Weights of a small transformer language model.
Size: 8 layers, MLP 640 tanh GELU, vocabulary 2244, 2.93M parameters.
Architecture: LayerNorm before each block, learned and rotary positions, biases, tied embeddings.
Training: a variant of Adam for these matrices, 132M tokens, 16126 steps.
MLP neurons of a small language model. Each row is named by its layer, matrix (up: input weights) and neuron, and shows model dimensions 32-159. Each number is 500 + 25 x the weight over its row's rms, rounded and kept within 0 to 999. Numbers have three digits each.
After each neuron's rows, "fires on" lists the tokens most often at its 100 highest values on Wikipedia text that the model never trained on. A number after a token or word is its count.

L4.up268:529466470526499528502523468499457540544488498493513503492523458487542509520461498493461469500488502473493529478453445506510521517517520512500496561458497476528492495493507471528493485505517507537474512504496502549483559523489508482502498502493475504536525468481507489517511545520462535507515502480461512506515527505434535469515536534519495463536547508518491524485502472506481499467489
fires on: " a" 26, ")," 12, " an" 11, "'s" 8, " his" 7

L4.up146:520467528503432515487511473562494511467486507525523496499528494461487539518510492537496491499508513491497503500507525483466496475489462502491474488494457479502513519518501509507476510477525467524427514534482469533450492472496479519501493475510540473502476529500532468454496473540546490538504546509480530525524530518494505479478487500539520499502489506545484483511489479535498496512499
fires on: "if" 15, "res" 11, " me" 11, "im" 9, "areer" 5, "ri" 5

L4.up537:521481478489550488544504511494482510540519450476509479487523485493450476518481506530519527491551513466494498498446490477490502479557465506485496482537493490478438471464540539527476448519477541489496524510501557503488537462521482527442466488479501498476500495496520488527475516534492537488534488455513503505482513495553498531511491511511495537489503485539525502536503464558491501515511
fires on: " sp" 41, "it" 14, "w" 10, "ov" 6, "osp" 5, "et" 5

L4.up586:478486491509519494495512546519486504516494507463504508514486507503493495534467446461506477484523540505516480509515504478475485486502463493516450502512438518502494510509512502480526483511529547475492517508490466531518566485513579538491477506487514509428488479484519497545504529549473492500518481517486481512526494534501532513512467502557511529487553505479485433502484470480446515477489
fires on: "an" 23, "n" 15, "ass" 10, " " 7, "-" 5

L4.up409:504489513503448535502514521567512490474478499460507510500506517530454518472510471542498508489504536502486517487462524483487518442513462509523517485514468468487492475483531509487472521473489467526465488515524541513513556481494525540510513508480500502497492510478549525510522507516473462515485517461499436494510523498484550458467487505551527518497517524494520491525474508525475522512519
fires on: "un" 34, "ro" 12, "way" 10, "ol" 9, "ubl" 8, "re" 5

L4.up580:503471459493507532496513501516491475508514472452543453528510494467509503474478481525536525476453532496509496538466535538484523504501519505516518516475496467536500448507524519537515498499478534462497511497495491524495541526504462494475482502506527492490471512499502446534498497482481512504528462485493498483468529535545489498476535487513491533500523506508482514529450541544450489532472
fires on: " out" 11, " years" 11, " al" 11, "l" 10, " bel" 8, "s" 6

L4.up528:484520472513480494473487530503495526565523511458515479531514494471540520467477502562524489495491499474504502487478465481534510496505517535518467472513510481488543511491542540476531506489509502490438486495485505489458504470453490529471534483514508475489504452463526494508537460500526499518543525456523513493515518505488480457519529485506471517466497508504546576516477475490515507479497
fires on: " Fran" 15, "r" 12, "ec" 10, "oc" 10, "ug" 9, "ru" 8

L4.up220:505492531574514487518535489487471497525521500530525512503474519476492463533491471525470478480473514497488520443473491481462532488461489499525474527537498478489511483539556480519497504522517524485468493521476499535443570512488499493476535454524512526502511465494487473526528491518499495524568537500464509523492504506458506472506476500498471494503520538516513507434483480480518522503458
fires on: " m" 24, "i" 12, "ch" 12, " w" 9, "ish" 8, "er" 6

L4.up233:503505498460457483489478457503454543481533532479513490488517515485479510532517494530454494467509514515508444441516531513551479456482496501507429521574515502525509500456508523522499459513514524494491502513469489483519514493478503516524459529493535535495496530501520531513476492545530503510498562525527480479496526480480501500467483473522508502482517481506497486537485477525475501516507
fires on: "h" 20, " so" 16, " and" 13, "tt" 9, "a" 6, " to" 5

L4.up348:545539468478511520508502452503456505504509498501554417492523505438504536493564500551523473468463502538507493488471494468506485489459483529471483508537499517540481506525510542531537473509485503518517493510463560483474496458500490500460522509501480512498475501487521485503488531501496473474504554460505512491468526515532505512497483519504528500515473511539509518512473508484490514523438
fires on: " so" 24, "h" 13, "hen" 9, "he" 8, "n" 6, "o" 5

L4.up193:493457484529526499511519501512470544510505511521532506473534496534507498518503519516492482497499478444432487530505472492532525509515527541536479481471478528498534477548508532522489460516520521460469507524491483503494494430473556474453516480506476453460457461492539486503478498499488533562511489493494483515511458512481499448495538493512489518506498513511520501564502481527511529539502
fires on: " an" 57, "ec" 8, " be" 7, " disc" 5

L4.up272:525491488500506505516489529524551509539526528522494407535490494484491560521489505521546509507523503492500515501470519478497493474468440527518497504527477544508496514461519485470487508482496490484468500475519483479504526512480524511478511443513474500505500489483530486496489489533558496481529550444466488506490492488480510469515504505507470519492491551522504492509479513467461476541469
fires on: "er" 13, "ra" 12, "il" 11, "ev" 8, "el" 6, "hen" 6

L4.up614:463523490554506485486504510494497527525537468490487508514503440501545505451501471495490492454528490496522505497489454510552513474507522521531528498525518500502535488457491516546499527488457499486507470544472510563486504469474485567504531494473504493470460451473529438484523498516492525515498472471515511490524525483498513484514506490556529519470503551534515509479460468496500516503472
fires on: " not" 21, " s" 18, "S" 14, "very" 6, "s" 5, " also" 5

L4.up42:518487474486507495498428538512532487491547514489529511523519470501513507552493482533479479505481501446494536487491521509511493472523519507501471526514534463540500449462512509548493493458517503509446475514522483518502538513519491478492518503488503523524486466468480559512521543456466507502528481470480478542478494482503480463519558544547510476523521529523523512512499478522511502458502
fires on: "ac" 22, " Ju" 17, "ur" 12, "é" 7, "un" 6, "ic" 6

L4.up164:490485485528468503468462505490518496514524521479497503461496515457525565495514474544518490472487531475517540478502494467501483452511526489523465475544516512509521454512527532499519515503519519500446478522509463530495522476476512559454495475513555499520523499452535497465522505543503533515499517503459486502491510488510496460504533470495499497502507545509505486519452492502525525512496
fires on: "m" 18, "ra" 12, "r" 11, "h" 7, "d" 7, "un" 7

L4.up281:494499481505486482530456492523489517504522463522523496523512514505497522492490478485505484493475484471526531528523505493475484495530478526474491488491490429542500517504514498488513506445491522500468466513508499530499475514518480558477511522519503516497457528490512522455459482483542530525511503492435481516511516492478520456499548526486555496512488511503507525558501492548497504504524
fires on: "un" 56, "-" 14, "ed" 5, "s" 5

L4.up140:514476508516512474530477532468482506521524461477511498497476490490479491481483541495488445504535547501469479513497530542486549502513524504520467493501516481519497491495469499518485519509471525500494485528456536504529498482513512482464486437512508479472507502495509539549466487520501508494540543488518488489532489583487502492518493459509489546497481471499527504550495485509518463479517
fires on: " c" 25, " w" 11, " not" 5, " also" 5, "'s" 4, " " 4

L4.up201:517470541495518474513487507514528529494531504458509483554479475495489460474521462488471475454467551496456503496500435466504508534495485513506509489503417463542540477512519514510537520485489526488489486516499491522474517501493490500476562471491513475528495508503526523487554507504492565487541500499481463504518483543506513475512506485475493538541504494506498517532500473496470478490504
fires on: " T" 49, " t" 44

L4.up343:479470476509510530518510498508543492477512508497489499509551495497547507506528463531473471486463531518532527457473477478500463502500441500554475527566485494515540525506511491479532488510468488514452538513454477454520522510482540543492517521520482533484464469488540494483518468524512525515534515521503471505471533480486494510488492496506516503507512570531472478504496499481484499489471
fires on: "an" 28, "ans" 11, "ot" 11, "all" 8, "n" 7, "ish" 6

L4.up405:502462514530507444456572437504463489505521466491501501530524491512477546468524475509480490477548526518520510523506467516522498462545501516521475508487491508539471545500425513460494502474508523554507477477518463511492486492487535479469509488480529476474508517494479521525542496523518534520517522475498514481494484543493502484508453550523511500499515510493460488499498489507453495490511
fires on: "d" 26, "and" 21, "b" 9, "z" 5

L4.up521:493469481480440528534473469501533546513527479518563495495519495491488533493506527551505496514506509511509485504468474482512502468495486514482499500530468505508529487486521497510509527475499489497469459519482463476489488511497473565481506481533490524516516468475532480495546498509511471530563451518531524515483546497506502446485489475491515538515527512506557505482497492463530457489483
fires on: "ol" 16, "uman" 14, "ro" 13, "ail" 11, "forman" 11, "il" 4

L4.up52:468488488518463500527492471494475536506495475507520502496550519425500515493549479554503459446492491536563505523483502478519470499500489496501522504478487495510539505556494525502513492536545508528489475504473491477515499490455464490502548503533512484480504495491507445493530506484508527511526475524484530510499496473525520504488481495541514536495517516536503517493504496484516528501499
fires on: "a" 19, "na" 11, "an" 10, "h" 9, "as" 8, "o" 7

L4.up224:527500507515541524513522540463501511514540454453505482485517479479478489512503498521518503515491519461469467475491480508498510462533489534519499487532516462512492490435457502460527487505508564519480502501530522511492507510478499497490489520504534545462474504488494480547506457556483539514526477440449503528488518489555522456504517516509475502503494476495469472526499455486484519466494
fires on: "et" 29, " met" 26, "it" 6, "y" 5, "app" 4, "rib" 4

L4.up546:522534516580471503436516485511518487565496486524497508520492454484512538547478506481484502481480469489514503488431489499491520480530542526497499493504499491491506491500543512531506509496469519514523469496503504460489541469483541482483525535495503470484520483479470490503506548514492474529503487505490498514507504509469513468506546451468492516488530492486496500548493512473495513489499
fires on: "ad" 16, "og" 12, "os" 9, "k" 8, "ens" 7, "v" 6

L4.up464:547468503502510446512503481518528504566548525521495494514562510458515461523489498528482507460482517503485489527445517470514498479540504501487517457533497511526487471507506531511480482515471526509514516508526499483529533508510530458504470521502483515504473471502484500496492542498485515473568501479517523507498520485528466515480502514485537499488493506483528505530483408539486469507510
fires on: "a" 12, "es" 10, "1" 10, "e" 8, "p" 7, "o" 7

L4.up227:498450563513488508527472488550490501496530511456506491496514470506500493489496491478489520505467543464476501515514461508491488497528476486504515499513462476525498529501506514507494513460460504532475502518519520505508487504475470496498500499477489500510472483528498473480546525555486539527545508510490491513495571513522537433476446526512495526528528502486483503525462501501466516515445
fires on: " This" 13, " this" 12, "6" 11, "act" 10, "3" 7, "2" 6

L4.up557:516467472538460516509500527524493470509476484481476490527486510471495539544496528501530506477470501485522486515502495513543539501492469532507507480518452460500518494512481487518481431510483561480474515513476525511501547534488479510522528515511515526494474485467502502511526477473529537524482528486455496515453538508485557492486502493539502485525479519484494509457489512543535493502465
fires on: "it" 22, "er" 15, " January" 10, "h" 7, "pl" 5

L4.up375:534494528467525482507498499467492547553495478460493485520505517486514448485471478506455458494465508521501539487478508482491539501490501559538489535549497526495525481512506504505512518504455549497535498493493539527514505504462519511519480519485487465515472464506510502535551564456504497498520480505501493493483584530519479476491502468486490549504494514503507518516497495538489506524466
fires on: "l" 27, "t" 16, "ar" 14, " Al" 11, "iven" 6

L4.up147:489477513498486471528452461538461484457528454502500482496499483445482537477490479522488465491478507532507497468489495484500518512512488493485505534498470480497499432521522527501505534468516480501473526539508510510484491471499484467503535479505480475504506519512486496491465505516485468489510525481510504485500512562561530541494479510521497483533530514494533531549455478507468475528525
fires on: "," 71, "if" 10, " (" 10

L4.up198:491527514532506473526509480475514500487538540477513495501491536484514465510513482469507483523503517509479487491481509456491549513511517519555442479489502505521483489517516528496519502478493479468491473552469495474468516462521472485504487519492482427497501491477511527479465480513510509534488467471509491556520486495547461465508447472498539537477528505559461531555510449522485501514524
fires on: "-" 15, "minist" 14, "g" 8, "oc" 7, " cent" 6, " sc" 6

L4.up151:438497497515512493509542468490525493510526475510512485527520501508518467466489494489495493477487504501549521472494506469492500487512502555536519512514472507523557526489489501549547501479500538482536516506497494493526508437489494562499512477489484479507440476480491469531545482460487565510498527477519475491473520504516475494483514513520487504465520496514497507520501516462487488536452
fires on: "l" 26, "S" 21, "r" 16, "an" 8, "ar" 7, "ans" 6

L4.up610:469496503523483468541495530537536519528483523473482481485520459472491504463480513500482505471501504472496532484510504506497499488499516496504472489488500471490495514538462508479550463538519543472455511495504525512501516466456495546488499481526494498527448489460491553522467522520490501522566509510491521517527508507490479517495482562503472520521477513525491509530494482527497522456492
fires on: "od" 25, " char" 15, " var" 10, "ur" 10, "ar" 9, " det" 8

L4.up72:498504464537449547502529474500518488518472485448518501494514488491508532479502498497511501511502516486546525490480493510546498469492474512529488499484498532489529460472508524526527513472491470525485517502476488514541493472528516557524452509480454506486518467490465456508495498551478461476453548498500516509494504524517516418493483505542447505498508525511503526491481540500445531490496
fires on: "ro" 25, "m" 12, "b" 9, "l" 9, "n" 7, "ul" 5

L4.up442:531516500507472497510517449512497488558482489484501486518518502525557500522449500543474497511487524530522504506495518493505471458489495516525507502507480460525510470493520555467483491469479490505485486480503513501501502492515544526470486497523470483505519483497527513497518546525528481462514530498474511552465484477475499509463477492555532448476489508460514497472472474563478572476485
fires on: "ro" 18, "p" 16, "l" 15, "g" 9, "j" 6, "v" 6

L4.up256:486510482543521473503468522513502480466519498496492466523523523479471514507464501499510522509491517504476456487526527506466494469506472505504466540499465513525476522494518510485524525472504543515445504517500501535497537528489506462515476507502495466521483542495532516519530476533539522542500506539454469555486541464513515495469493486529540501474565532480498442490453490472517490467502
fires on: "l" 15, "ific" 11, "el" 10, "yn" 9, "om" 7, "'" 6

L4.up109:500532524499512439513511504487497473460477505485481496498519483528484511483496506498485547511493560501502539466511514485480507470510491490563539507510526468483485492523504514498514486474506534499441464493495508504476526514521533525514478491508493518443488479463513581499512517545496484502537491506489492491484549487514482523470483494508537463496511504515489499512432523519524533445467
fires on: "are" 24, "gr" 22, "ol" 8, "et" 8, " He" 6, "r" 5

L4.up279:483489554524492511493477491513481496537528534514495491531531525480488541527492478549508506484482506552506477452464553483507524488482491481550514505516496486516470541493432522498491541497532506507494473483516493521461526512495499474478488502515503488483502498497454484534526511498512504576517528484465512519498483503464522490467504563496522489466515535524481512503495489508453496505506
fires on: "h" 21, "k" 15, "d" 9, "b" 7, "ak" 6

L4.up253:529478481515544454541541487505508525511517488499551464495505525485517527522513488510513498496441506463512481509453485477483552464531496506509471496524480512520452510520538506517554530493484523509468526493467459489500525493509499464479482541486530499524503474468498514528491486458519501550464477456507468520518515477470523498476486521494518470475491495536482502560507497490514521489496
fires on: " has" 43, " had" 27, "em" 9, " (" 5

L4.up416:527506456523472463512510526476470500501538497471499519528497477459465493527467528475495519468475487513474461517507537493506496485494486513503501503500437473523524475468489508475541492464505528539517527493509519521510461555507525547476515503516537513493499494459492518531574549496514492485524491501480445516496496508499495442494440488481492488485546464472505503485499485528502477529531
fires on: " Al" 21, "in" 19, "n" 14, "el" 10, "it" 6, "ex" 6

L4.up90:546488508482504440541513492471457545534526485471525501495547482488500477496487528547445455509507524479505504495491508472493489520503518546494466511497511504488516531491530519538531517475525514486449512536471470551494518491495509488439546505538464475502512447514499482494489496515489499518503523463514530489465503527479538465517479523484476510491544465538479504467509521491433519491489
fires on: " m" 14, " w" 14, " an" 9, "'s" 7, " a" 6, " H" 6

L4.up329:501499511515434517519436547547472504508508497466504474463501524492463493475493514554519463490494503456470489499503511505524502478523471514487507507530482461518489508547511511514528486513452513498495514528530491502499496546482482525473526487521516495525460504485545527450532491495495551521526504464466481540519523462493523486488486501563547478528555532495512525487507493518457528487469
fires on: "un" 30, "ol" 26, "et" 12, "it" 8, "er" 4, "a" 4

L4.up250:519522517480469484527544462505526523509537518424531501529493477526520454503494507508494514478493512499468510494478524525543504484507504516494512463480506503538487524504553551497460479492509536508474478510537468512477546463473547515503501499481524479482495513501560529489517537526496457489513478498477535500492510527482451450498504519509502534455470511499493494515518509523451449501460
fires on: " b" 62, "p" 13, "nt" 8, "-" 8, " B" 4

L4.up403:476481512490500459483537522514491495536450489521533481491509548471519530521493502549458514472506534464496532491473518533491519498550474491514513507491523489532522508519527512485497534448503547481499534498509465521488484507463498512477491480516531473481520495494532479543526457495499512524509499467442468479529482485520502439496513460542509484505508501514468510523502500556503488528518
fires on: "ed" 24, "ar" 22, "ard" 12

L4.up34:504490465527475468534514448471467502515496496452536505529582525525463526504490515514499519492528558492522470457467525484495509470511505492492475523494499452471493493481495503487535529456469563459462500539497525532525538481505480549479519492490496525463515475487499511545532484507520479517522526468509487476485522500546462476478441503511501500537516508540516515481529478471501513505533
fires on: "are" 29, "ol" 20, "ro" 13, "way" 7, " comm" 5, "h" 4

L4.up475:487485461549502539520483530474485504503527461493506493549510445465514534486513483528517458471527509506497468478478513513541515503504501512500515487509501504527487486502507504560523459475544517437495529547503493534475515493512485512509525517464481482468436480481516454473476492478476495472532503472469488529490492553468507525495512507549535536473509482528526528538505520491489506498518
fires on: "ly" 20, " not" 10, " also" 9, " m" 7, " now" 6, "ually" 6

L4.up371:487511458495521494527497505475474468510505513468576516526471452484536500516519461511469490413509525500498504472476501463495502518501507503541480515516490476501508521510530531542480500507530540527503489540524465508511551474490538535483508511490472502485511488482511537498501499451478523492473540495495457485502464526477509503483490448530504541484506506561483508488463510504485520528498
fires on: " as" 47, "s" 15, "ether" 10, "le" 7, "re" 6, "r" 5

L4.up388:492531515504460492488500496521494488546508497448493477512534500487481538542485458587516520488489524519481498513484563479550512501551455478542484541498542462519492527534468513489484497462567515515472507487488483481449531499496448514540486462527466499498517464496519497499504497520478507501525541467486540497519481484486508481463509507542522506516481505492473526555486488535514512501493
fires on: "le" 17, " e" 17, "ar" 8, "o" 8, "ter" 6, "b" 5

L4.up48:512529535505486532502483518485518510498542500470487495479481505458481477510434514488516482522497485505486515530483534469508515467490463509527512452513514474500484493497559506512518495507514520507477489543484497484500533447522503510482464476464510549445479499486513527489473517506554457506499474495519481537509512493497455516470491517540523570498526508496530489563483420526505495524507
fires on: "-" 28, "p" 13, "o" 8, " pl" 8, "it" 7, "or" 6

L4.up316:486504475494471463512472513506511493535468499518522506528529497475553498514450486524488467515459510517467520503498485500502524455500448546488436504493530442475542516514499494495502482489522505508476483550498484545506555525514569514484525458501465473506470499487540483507532496499546485486534483479485483502503472520559500521512500510475501510531523544488527549477537463481518491464488
fires on: " de" 38, "." 30, " Mc" 18, " la" 4

L4.up61:475531536498454484538517553496499514516499499495551488472496488492517518499472504517500461514465514490533469485463539523504496502523431508490457536491528482513508518483508486505509553513487492482481483510473495499517555489469503512487487477507503469491489480504480502545512517504508479527496475471489497479493513506457496484459478569492468501489516508522542494477542456542430476480440
fires on: "ial" 23, "ual" 16, " pr" 13, " " 13, "e" 10

L4.up242:529452533519468497520430483510498506523478498496506532526502439517456547500516480526475510484483498498528523449482486500466528469449514493493487467526513491522513491488467503474496490488480544519543501517532519516509493496489468498508497497483473506476476549501499495524526514485493530535511495529484494520493513551489477499519481484544535454529492595517469508517482507502484564477469
fires on: "3" 20, "4" 15, "7" 7, "6" 6, " later" 5

L4.up243:556493521526461483522512489507478455469509483546489471513511493481465553521483506497530416521474484517515480491516475504521507538521487475493464538453503496492505532516480502475514532482447490516489507476526510489508515508466498494487459535512479527501499509509530486497489512491491523510500528482486508512499537502531521482444430518510518506507466499558503519507488500497479529502487
fires on: "ed" 28, "ail" 12, "ame" 9, "il" 7, "ent" 6

L4.up77:509516514526484526471488493505467483471521548453559483518495514488503532483533473509504515450452459503498513484472488513488504503498479511469484532490465503548479474488515494503579466478494519485546519504483512517487476500501500469464485526512515513469506517506480499510452536511510514514510522467491467472492504493454532467480498549524517505527513516494515491477499535511480507488495
fires on: "0" 34, "l" 14, "cl" 7, "pl" 6, "ri" 6

L4.up617:523507468556480511478471514521500539528522510457488485499570497499531491538487513543496534491469505506467480510508518523495500492524493488506515529489474482493470485525464453508497475510495513490477507513516468528468501482503496510473520496470459501495508489523528515529475504525543486501508544480460471492479565503526551498439472505512521500485508513469566492491504510472492516522445
fires on: "in" 12, "i" 11, "o" 10, "ud" 9, "ok" 8, "u" 7

L4.up129:554512448560505505485491526496513457514520509554491484514504484490496525547495517534523498487491516505482530464479514495478459458480481549520456502497495498522552509498483548486553504496505523484486477537522478469512543529456485514533524528523462490530499455504533465452540541495545502511451513454458497524478495469473502528505511555465525471519535507492471487491514504494498507493499
fires on: "." 74, "'" 7

L4.up583:520514511498464463494497524545498476525497507511493476536509508509509474501465500532473538517492490507469549484499518498515486448511486513537479461476497487536506524518473543455514516519470491548485471504509478507507492445524493496500450507499477504450478511482516506505519523515496469550507534480460522545523500477501498506422464524483552477514501490531510505513475514507510550488492
fires on: "p" 17, "res" 14, "s" 14, "ing" 7, "ers" 5, "ed" 5

L4.up18:528542499493482495499487476507511507524477514478494498512508458476490478521502481477484517433498536522475499469512514507491516489492474512497492502499501498474504472488484503571486493504530533474485487492506503547472520522486462507511451520502576466491512478527536534526498507494510526495484458511469489513494485567523525445518504482520491549464502491498484506507503501505527495494474
fires on: " de" 53, "t" 14, " or" 6, " and" 6, "sh" 4, " manag" 4

L4.up362:500489535528470491487510548478461488508522538487519484507524497484529573493489533500477519474478520468497547499513526473472511468485512499515483516484473486502490518518529477549517554498486515514516469478519538468514520511517504502476517527479477493517519440508503525511528513478533492480474527505488470484505503497463508500514472522498497577479526532537501447503504510482440499479521
fires on: "1" 27, " after" 18, "," 8, " over" 6, "all" 6, "ch" 6

L4.up488:483525450548498496499470513485513517539483526492515533508515486495513533477539480541477477528511493514445512497501536509530504523509468538549496544506505513523471513485459515509511490487498515502467515512522454508460495448487493493471510532489493489536493484483511529504528500534491484528464475501526519516468464517465521485534498493504540493510534514499486486524490493518526488472456
fires on: " e" 20, " em" 14, "io" 7, "ro" 7, "re" 7

L4.up635:502501537490538490534482519476501457524483513465531435538493487505509510488458478510529477488449484528539538489509511490484493489473485524510515542464501491510513488520518557535472532498482523500489518527451496538499509487494517554495488483500445547460484477520512516513476544533516493460510498468491521506478501565494467464480475509509467514486483523506503484521495493502501506539463
fires on: " which" 20, " and" 19, "l" 17, " also" 12, "s" 11, " This" 9

L4.up506:486463453508494482503443551534469495510507498520517462499486521501514509553483502526486505525499517470508464487492475521512560502535470523522456558526510464511483496505529522497514557493514490528473486514481487501487523476505525482476586474514474481494494549493476516509472477501520487523524511460448467480526510510488496464483508461519519507495529520535517472488514463510484486481496
fires on: "i" 43, "'" 10, "ac" 9, "re" 8, "u" 7, "ic" 7

L4.up170:489507466511487515500501451485494529500482442460541503498533487508500477479535480495518479468503502476503485475462506524483525459514514492525489455533493463508531501549470525556523497509500483514488509550476487542455505496503493530532489459460490503479460505511512450472458508485529487507514509493498526464483541549516544493492516506513478524468491517504549539549493527541432501511505
fires on: "s" 19, "ad" 9, "ed" 9, " any" 8, "S" 7

L4.up631:505465484529460529501458496564503508491531548525494496475498534508498531475468482521494499492487540533494492501480498454464524439492489500541476484495474483538450493509475487465498513511499504527485511477495471511493526502497517508476475546510473539518522485478523520500491477494512486525523462492496477497513544499495547465468497489511519521509538564534526462487524491489504535507517
fires on: "on" 39, "os" 19, "are" 11, "un" 6, "ol" 5, "ank" 5

L4.up217:495502463521513520545477494500494479543525541532509516495505433542503553479486510511471520499498466524557526463509468483515519447477447529528505501517503486510510500462550510466467503482484470490488525476508508500506499512475521557498495499468484507520481496474546541533533488566517523479473516500511470493516485495512492493518489469511521480493508561561482498479527520492506495517518
fires on: " not" 22, "n" 9, "ann" 8, "all" 6, "el" 6

L4.up115:477487521520497491521505513496500504484544484514529489479548496467482498501460468475465467489474502464483493428458515506471508492502527506468534518480499467522544523511528509518511495497473520502512453545485500473458525464492511508449504499505495468507482454517481513530505511480532529528518491512471514503532541518498530446503495541508455506511528502496530502508485499488488504525489
fires on: " an" 21, "ir" 18, " An" 16, "ial" 7, "it" 6, "is" 5

L4.up570:504484535472488515483518525522499546527510489494488487497502467497476494472492534467490452454506501513503469503525466441531539508469516488504492480525498498506501504508512466511531516509527523481503533512499526503470528525521533461460538533449492480506525487521519517488546533484510536488520492491505476469476490548495525517419468482537461514503533496490510540534476454461508506476519
fires on: "ing" 16, "e" 14, " her" 10, "'s" 7, "ose" 6, "le" 4

L4.up381:508458529488488504521510526474520495524492474509484465538508449468479557521493468476491458451514484487525485514501521506497523503517502501516458500488507477497521496460469552563497498513489563464498505528528507526503512543489529511486519505438535512508465467498530491515535540498512552508556524477483488500493494535529482481490483513513531487515504536519510495527454461477518495505535
fires on: "ly" 25, " also" 14, " not" 9, " me" 8

L4.up623:533484499490502447501496486492480509484525503487479526562492487498479526458468540496508442444545517504503486494515503502509522478509473506539472494453492499510488484558504519500519458474499522509498493509530552510444461488482486483448487479510507517511504499512509569520522514517501538503506504546503489526526475555552475464502484481492526542498499500521516508505470506500462525538506
fires on: " d" 24, " D" 15, " t" 11, " and" 10, " " 6, " s" 6

L4.up438:514495523492485501458498443531531509525503481485488466484531513464482481449500534520483490450533495466470521495473517557488495445498532486496532497482492484502537511473499539518486516518496526517439486512530461494512494493457482522526455526504475514520475482505527544474561512540566494496487505493477486488507497487483538445505503502487552500477487507510522497527501503551496513543510
fires on: " ab" 12, "ab" 11, "ed" 9, "d" 8, "art" 8, "ub" 5

L4.up27:478503450535530491500485510503547511529512475511505511513508473451502525493505480501521513481464449466476494485488501515473513448485482540514499506498480495536477518534484556468466508508488490513530504480475540521549491496480531505550503501474529461477459535495524477459467477510501471512526484494454498547498503531514533506465513496493523506460527484530499567504470530524495499471525
fires on: "ed" 18, " crit" 13, "op" 10, " led" 7, "ev" 6

L4.up70:552471504509527486493466473499480519546532484496503494502548528487510504499511544503487485457525505462490503502514522499527557444513498512548494522494451515504475520534465503511479545471472565476504466515501507494495501500479502481510465481470498538437457480502501495493508521477516524502540499481502512521441494529495490476492515492478544522495543499524505527542506456523513524541481
fires on: " s" 22, " ab" 12, "7" 7, "ed" 6, " re" 5

L4.up502:475518508494499488513461553503513489538510504477540488533495500499481532463533475503474501503471528507494505503502512443532469475531507527538501507525493490490522507507554498511451520496500494512543473461510493557501520521474487503524469469495513507503522506472531525517519534489484497491530473495499474500485501522500453465468489463472468549542488472547536524561534507511491535524440
fires on: "or" 17, "s" 11, " Al" 11, " out" 9, "t" 7, "b" 7

L4.up96:491528484496486483523495485505495481534517503476534483536503484495506579504472474496463502459482530474536518476474522485504476454456503509515480553492476459479429507525551539505518489484520566514470461486520501523514483474521497524478496509514509533485508488495518534485470493507527494498502526496466530513507493466527512441508499516499473490476499472523508515543472471514469475512487
fires on: "-" 27, "s" 13, "l" 12, "ff" 11, "iv" 7

L4.up287:483501509542490473509456510533492491512528498531482514518543476463497516481462502561477455493452480525519496492504504494543479451512478492521495519463461431548468523526477511479468513515517495530496497517510490479465481485466480491501542502509505479485519504510530516531508513525509476492538514502439498535517519478533497527474473517492549503503492505488496514480486497494517576506520
fires on: "i" 27, "res" 12, "in" 10, "s" 10, "se" 7, "ing" 5

L4.up600:505476482520487475549488504480451453510505451523510508456497522476491517513546499539476514453489522512523495484470535473469528499477475478528489503519516436507484472520524470516485485460500510564471487491507514491486515514507530460472486514505515511520502506505503475500488476492486511534494518432474476504511490471492538509514522483526487506480506544540480476496494498518485595476526
fires on: "re" 18, " U" 12, "r" 9, "U" 9, "0" 7, "L" 7

L4.up535:510530449504498468496503512489484488558495475534496497507551463480553483480490499533480472486454487487452518482502505503533521508522504551502504462489526494504479508523505535481550499473525485529463507516508474515465553504469511466484517528526490453504473469488531528506510516462481505533506491461478500526498510526480501456461504509517503475498494499565497559509515501507525498508467
fires on: " \"" 49, "ec" 6, "ac" 6, " is" 5, "r" 5

L4.up33:516455514468480505536507487506466520530528515461515457478505517498462540507508488506475515509509520491519481497465469493527509513508455468506464568488492473555471482503512515487503475490475506482490548483500529538492529502460505532467504449489466532490487474474498527541482501491477496535496533520468519482509513513531500449511466550520429510546541528525520497495521491466504485493455
fires on: " " 84, "ol" 8

L4.up447:495477510494518505546500525459490515495539495490511477514478508517506497506506511499490459483510473438469481465487489471516474506485500529546461507526485478490517492479550513485507492510509503488508500497469505493516501439502584516501517488466518469463476541474495485532516510531497569516493502521501427512505481529494501525492509481486489533512546526541508463508480487467491517516505
fires on: " an" 45, "-" 12, "yn" 5, "an" 5, "n" 4

L4.up534:527495518504482519488529533499502513534486506520527484557493458441507558515470455523470481498462469493516533478480522505535535467509475529507482494504506497506489528467489519493489507482451535499517526490511485517469497510517460533493491566435486500492469478498507479512486505497499520517475493411464467531492482491538511504483479487515528490503505510511505563518478487477531490487477
fires on: "ed" 19, "ly" 16, "ently" 5, "ially" 4, "ely" 4, " also" 4

L4.up275:466516506503475474462509497538513516518486481516477495490489487503531541474497512501498497496474503522519508464489513493539490488471465531516483498485491469482480538521519513535530522514510468559545493544503488557465524452463494516488491505480534518536500451490506475530508519479482515496517552469496538531503520497495508466497477527480533488437492532562509527519529479452505520524527
fires on: "s" 28, "res" 15, "ec" 7, "av" 6, "–" 5